Part of a small language model's weights.
Size: 11 layers, 8 heads of 64 (4 for keys and values), MLP 1728 SwiGLU.
Training: 562M tokens, 4685 steps.
MLP neurons of a small language model. Each row is named by its layer, matrix (gate and up: input weights; down: output weights) and neuron, and shows model dimensions 96-159. Each number is 50 + 12 x the weight over its row's rms, rounded and kept within 0 to 99. A neuron's up and down rows have the sign that makes its largest values positive.
After each neuron's rows, "raises" lists the tokens whose logits its output raises most directly, leaving later layers aside.

L2.gate1430:54 43 41 62 40 52 38 39 60 52 66 56 32 66 48 55 68 77 53 64 54 57 54 51 50 50 49 47 49 50 43 56 55 56 52 49 58 27 44 53 53 58 62 37 45 51 45 62 53 62 10 49 47 22 61 37 44 54 37 40 44 39 52 64
L2.up1430:66 42 52 45 44 40 33 53 48 43 53 41 34 56 49 53 69 55 57 62 59 43 43 43 37 67 59 51 31 35 52 69 45 56 66 50 70 40 60 58 52 53 35 41 55 43 40 62 54 51 38 42 50 41 42 33 49 59 42 45 42 51 67 63
L2.down1430:59 53 57 48 48 34 35 52 36 46 58 33 47 52 41 57 67 40 52 62 54 47 50 33 70 62 61 47 39 40 66 59 41 55 49 46 65 57 67 53 54 48 39 56 62 46 45 57 62 52 49 44 41 59 27 48 45 51 42 40 51 40 66 72
raises: "=", "Personal", "Geography", "-", "History"

L2.gate1408:65 49 71 64 43 38 39 48 37 62 70 39 49 25 55 44 46 55 76 56 49 49 50 37 49 55 46 59 42 42 42 42 57 51 37 38 47 33 66 41 42 51 51 38 42 43 65 46 55 48 40 42 52 45 60 32 73 41 45 32 59 46 61 78
L2.up1408:58 54 45 65 44 47 71 41 54 69 76 26 61 54 37 61 46 48 75 71 28 63 51 44 51 59 53 54 59 44 54 51 58 35 36 65 44 43 55 43 28 48 58 51 55 50 54 80 53 60 23 58 46 37 22 45 78 39 39 39 67 49 41 70
L2.down1408:48 56 63 54 60 47 30 61 44 59 57 37 62 24 35 75 57 55 77 30 37 37 58 36 56 56 38 72 51 79 47 47 42 56 39 52 47 50 73 40 48 46 18 51 54 35 64 36 66 46 60 69 54 60 58 44 47 28 51 54 41 54 63 50
raises: "=", "Personal", " unknown", "bes", "|"

L8.gate431:40 61 41 61 50 45 55 27 33 50 27 76 51 52 46 49 53 58 49 41 47 50 51 51 42 50 49 55 72 68 38 69 51 53 56 31 27 39 51 35 56 31 36 46 42 44 58 23 52 46 50 53 47 38 60 66 56 39 43 37 55 34 69 47
L8.up431:46 59 69 45 49 63 43 60 48 76 54 39 49 48 51 58 54 53 59 75 36 62 42 53 58 72 55 60 66 46 48 58 68 51 50 55 74 50 64 40 35 37 56 47 49 57 52 42 38 71 58 63 65 69 58 55 70 45 34 47 34 35 49 59
L8.down431:62 56 41 55 58 56 70 27 52 35 43 61 62 54 46 49 49 36 39 47 59 28 56 29 42 44 51 43 53 46 50 55 50 54 62 56 26 44 39 47 56 47 43 37 38 50 75 53 51 59 52 31 62 23 50 61 50 47 56 43 47 62 62 77
raises: ").", ")\n", ")\n\n", "):", ").\n"

L8.gate1517:46 63 64 43 58 57 37 45 45 40 23 34 30 31 40 53 44 57 45 51 35 41 56 51 43 32 50 73 35 44 35 69 29 39 57 58 52 63 44 51 41 51 38 43 40 32 54 49 42 55 55 45 53 49 46 43 60 73 50 60 31 61 58 49
L8.up1517:34 73 27 51 57 67 56 40 65 37 38 38 43 53 61 56 27 79 75 49 64 58 50 61 49 36 52 29 61 46 68 67 50 62 39 65 49 65 51 52 42 58 58 45 37 57 36 38 51 49 45 50 35 56 55 63 48 49 74 75 43 48 74 37
L8.down1517:55 54 50 45 52 55 66 34 48 52 41 39 72 38 59 34 44 30 66 44 53 51 40 38 48 64 60 56 63 38 26 38 41 64 53 62 49 61 49 52 57 45 59 40 34 43 54 32 49 74 47 51 61 54 37 50 32 44 41 40 43 69 52 49
raises: " best", " night", " first", " year", " all"

L8.gate1130:39 37 58 57 43 49 49 52 49 59 71 74 50 54 30 67 52 22 56 51 29 52 49 35 53 70 47 48 43 60 38 76 50 49 58 66 38 60 64 35 51 49 53 63 56 35 59 48 52 48 48 67 37 45 29 48 51 55 44 47 31 52 50 69
L8.up1130:47 45 50 56 52 43 39 50 28 41 46 87 48 38 50 57 68 30 62 53 41 49 51 37 49 61 39 52 49 56 45 52 59 51 50 35 52 45 67 62 49 43 30 58 58 44 67 51 47 74 23 57 46 42 50 56 69 55 36 65 48 42 53 65
L8.down1130:56 58 53 52 47 44 62 50 72 48 40 62 52 51 53 52 58 55 46 57 39 55 52 30 66 65 39 47 54 64 48 46 56 48 19 62 24 35 45 41 46 50 54 42 64 56 55 42 45 40 54 31 54 58 50 63 61 47 40 45 39 75 49 76
raises: "zo", "ese", "chin", "ano", "esi"

L8.gate1213:46 41 40 25 49 38 61 44 46 44 63 55 49 51 45 52 43 26 61 24 72 41 52 54 41 50 40 48 50 91 46 38 35 42 46 64 66 55 53 80 50 64 62 52 48 59 64 59 58 42 45 52 48 67 47 28 53 64 51 53 57 68 46 40
L8.up1213:63 44 50 31 35 63 59 51 35 76 49 48 57 45 51 38 39 49 48 36 54 25 58 35 39 49 38 47 53 56 65 34 42 32 46 56 46 51 43 51 55 48 56 45 63 79 48 49 48 56 62 52 38 54 42 60 31 54 40 51 62 64 39 45
L8.down1213:54 62 40 39 58 52 14 62 45 55 43 47 39 58 46 63 68 50 64 57 45 28 23 53 51 46 40 65 45 31 45 63 60 38 49 24 51 55 24 43 44 39 47 44 61 59 49 69 41 47 59 47 38 49 64 69 43 67 63 49 61 51 44 37
raises: " time", " seconds", " hours", " days", " UTC"

L8.gate256:74 60 38 36 54 51 24 44 74 35 87 59 48 63 50 47 52 57 49 53 81 69 22 61 34 72 48 33 41 56 46 57 43 39 66 31 52 48 48 41 27 50 50 61 60 48 65 32 54 57 24 38 40 41 51 37 36 42 50 20 56 57 47 67
L8.up256:58 50 67 47 82 47 74 49 46 50 53 45 40 34 44 37 46 52 58 30 58 51 35 22 37 58 48 66 45 50 38 45 61 35 68 50 42 56 65 49 77 41 54 60 53 63 46 53 58 74 45 41 66 46 68 39 43 55 37 37 53 40 35 18
L8.down256:45 54 57 53 53 50 43 38 42 51 59 35 47 50 52 43 66 61 35 56 54 52 43 42 51 31 63 39 47 65 43 45 42 50 49 50 59 59 51 58 71 63 57 31 35 37 64 45 68 64 53 38 30 51 57 31 34 50 50 48 66 32 52 41
raises: " Tokyo", " America", " Chicago", " Washington", " Alberta"

L8.gate1479:59 51 57 42 64 45 45 41 61 67 59 65 58 40 55 44 64 43 60 70 40 39 44 44 22 45 28 64 45 58 55 52 47 42 49 35 60 42 42 49 49 45 44 54 50 36 67 71 62 51 45 49 48 50 50 34 28 42 46 33 60 63 29 44
L8.up1479:60 54 77 40 68 48 52 51 56 78 70 39 41 65 41 52 42 57 67 56 48 28 40 68 41 45 42 56 35 58 36 80 38 60 49 56 57 56 44 55 43 44 50 34 60 32 60 68 62 43 34 45 68 54 65 33 53 48 61 56 41 62 45 46
L8.down1479:70 73 60 49 64 55 44 43 41 57 47 30 39 69 47 57 43 78 58 69 59 38 53 42 59 36 49 57 40 32 27 59 68 64 32 44 58 59 29 48 38 54 26 32 53 50 67 42 52 63 53 66 65 51 76 65 71 49 43 42 43 53 67 38
raises: " sixth", " fifth", " fourth", " seventh", " second"

L8.gate333:45 45 20 62 50 35 55 58 70 42 58 40 64 40 43 56 51 43 58 52 54 52 64 46 47 55 26 40 68 68 40 86 36 56 56 43 36 76 48 52 51 47 72 54 49 62 54 51 42 58 53 46 53 45 43 28 69 43 28 67 51 38 60 54
L8.up333:56 65 48 53 49 50 36 49 61 50 59 32 47 66 55 47 28 66 38 31 52 71 48 69 67 59 48 41 45 69 44 48 32 63 37 49 52 53 57 41 55 46 54 74 47 63 31 40 45 45 36 48 56 55 54 52 64 48 50 42 46 54 51 77
L8.down333:56 47 55 46 51 72 51 60 55 52 58 38 56 52 57 48 58 43 63 30 40 42 44 50 48 44 60 27 44 58 44 58 55 65 36 41 44 53 42 45 50 39 40 70 36 48 38 56 46 44 57 41 49 56 59 32 38 36 50 59 25 56 45 69
raises: " on", " upon", " heavily", "ate", "ators"

L8.gate121:41 38 62 54 55 53 52 45 34 46 56 48 51 56 44 44 39 36 63 61 47 41 37 63 51 52 57 68 79 62 36 32 62 43 53 33 38 68 60 42 37 45 67 75 60 31 49 41 55 61 36 69 47 65 40 43 49 61 42 62 45 39 57 60
L8.up121:57 64 49 42 63 50 64 43 46 81 41 51 33 44 76 59 74 47 48 45 49 69 58 65 48 56 37 53 39 51 50 61 54 77 55 36 43 49 51 59 47 45 37 56 36 50 55 45 31 42 57 43 46 59 29 40 52 42 42 54 42 50 30 47
L8.down121:52 56 47 43 78 47 45 58 50 51 49 60 44 49 45 45 66 54 46 62 48 90 45 48 50 44 24 68 37 59 49 62 65 62 49 47 34 61 26 85 38 63 56 21 63 37 25 47 45 60 36 70 55 55 50 47 38 53 41 31 38 43 72 56
raises: ").\n", ").", ").\n\n", "uit", "))\n"

L3.gate1048:48 64 57 71 55 46 35 37 66 57 49 63 54 58 62 60 57 40 53 47 46 66 51 65 51 34 37 81 68 30 62 47 56 35 42 43 45 32 40 37 51 52 41 47 50 60 38 37 40 56 37 41 41 32 43 67 31 57 48 58 61 55 66 58
L3.up1048:50 55 57 54 51 46 44 61 53 57 64 66 51 55 52 71 38 51 59 34 40 59 44 41 41 25 44 47 62 49 73 44 56 33 42 45 47 53 44 38 42 50 52 42 39 45 64 51 62 55 49 42 57 50 53 49 39 73 50 38 53 58 54 50
L3.down1048:53 46 65 58 44 70 50 54 56 56 45 69 47 33 50 66 53 39 43 42 51 57 49 18 45 41 52 37 54 71 57 41 50 63 42 40 42 53 52 57 49 25 55 46 54 45 52 69 76 60 43 27 56 55 56 44 53 65 59 50 42 76 50 58
raises: " own", " first", " mother's", " shared", " debut"

L8.gate1354:61 55 51 46 40 61 41 55 40 55 40 61 48 47 60 34 35 45 26 40 59 61 63 41 47 38 58 41 44 46 51 72 43 39 41 61 73 57 39 57 53 43 50 62 71 25 51 37 62 45 54 35 62 47 48 43 47 42 38 32 43 45 40 30
L8.up1354:53 47 76 31 36 62 51 42 52 55 48 52 63 56 45 37 59 42 45 39 47 54 62 47 40 46 34 53 45 55 48 65 46 43 31 78 75 41 57 40 58 50 50 80 78 49 63 51 58 50 40 36 30 37 60 53 44 53 60 69 45 62 47 68
L8.down1354:47 50 43 27 59 49 51 33 49 81 39 53 65 38 56 66 33 39 66 37 46 45 41 51 63 55 46 39 33 45 62 42 47 40 21 30 45 53 25 49 53 53 64 50 69 41 37 66 26 41 43 10 66 45 48 67 46 51 52 46 59 47 40 58
raises: "erson", "her", "oche", "man's", "rine"

L8.gate1351:54 48 60 34 47 69 17 70 48 65 59 53 52 47 51 45 47 43 42 35 50 56 21 28 38 56 64 49 48 57 43 60 15 38 40 60 52 59 60 56 53 56 47 31 42 41 39 58 56 39 35 45 44 46 55 52 51 51 43 32 48 68 51 51
L8.up1351:48 49 66 38 39 48 29 70 29 74 62 47 44 57 56 45 64 46 59 43 49 64 30 29 46 45 69 49 41 53 39 58 31 48 34 55 48 56 69 83 72 59 30 45 47 50 51 61 47 59 49 36 31 50 57 50 39 57 39 55 56 49 36 29
L8.down1351:62 64 45 51 64 68 67 64 56 44 51 65 64 44 73 55 57 50 50 30 47 48 24 39 49 48 51 58 14 61 68 61 44 76 29 54 57 50 53 64 49 40 59 52 43 50 68 59 32 40 58 52 33 51 50 61 38 67 51 58 40 34 40 39
raises: " under", " there", " where", " which", " around"

L2.gate330:43 43 55 50 50 37 45 32 57 65 63 51 18 63 44 20 30 69 45 46 58 84 51 81 48 55 59 36 45 61 59 66 45 35 25 43 40 63 28 35 71 24 36 31 57 46 32 61 56 54 38 24 45 47 46 35 75 48 44 62 34 53 56 61
L2.up330:46 51 47 44 45 45 30 60 49 59 50 48 46 50 67 52 49 41 40 56 61 49 37 78 40 29 56 28 54 35 48 46 43 57 49 54 39 49 47 68 80 47 54 45 59 42 36 58 50 50 36 52 46 39 67 73 46 66 53 56 48 58 39 16
L2.down330:55 46 48 51 59 54 22 65 31 56 58 44 25 52 59 46 44 54 44 50 57 56 38 63 59 36 62 20 63 30 53 49 57 51 47 59 43 60 44 71 58 37 53 56 53 50 37 51 37 71 32 52 61 46 62 64 40 64 70 55 51 53 37 22
raises: " which", "000", " though", " where", " respectively"

L2.gate1368:68 59 38 45 36 58 54 56 49 38 79 54 59 50 55 41 52 67 42 32 49 63 73 54 52 55 61 58 64 59 23 51 72 46 42 39 38 54 15 42 56 75 60 69 56 60 41 54 49 53 59 44 38 47 27 30 51 58 47 43 55 43 41 66
L2.up1368:59 53 15 32 52 55 47 50 68 48 33 54 59 69 49 28 37 45 60 46 60 40 47 54 56 44 87 27 42 65 59 48 69 28 38 37 49 42 53 51 43 40 58 58 81 54 34 54 67 64 62 59 33 38 43 53 61 69 41 47 66 39 29 43
L2.down1368:65 56 30 29 71 60 55 55 64 48 33 54 43 64 49 34 48 34 54 39 67 48 55 70 44 51 81 31 43 77 54 50 69 47 45 15 40 51 28 49 49 41 74 59 74 57 31 47 65 49 69 68 44 44 50 42 46 60 51 51 53 37 37 47
raises: " been", " begun", " become", " grown", " a"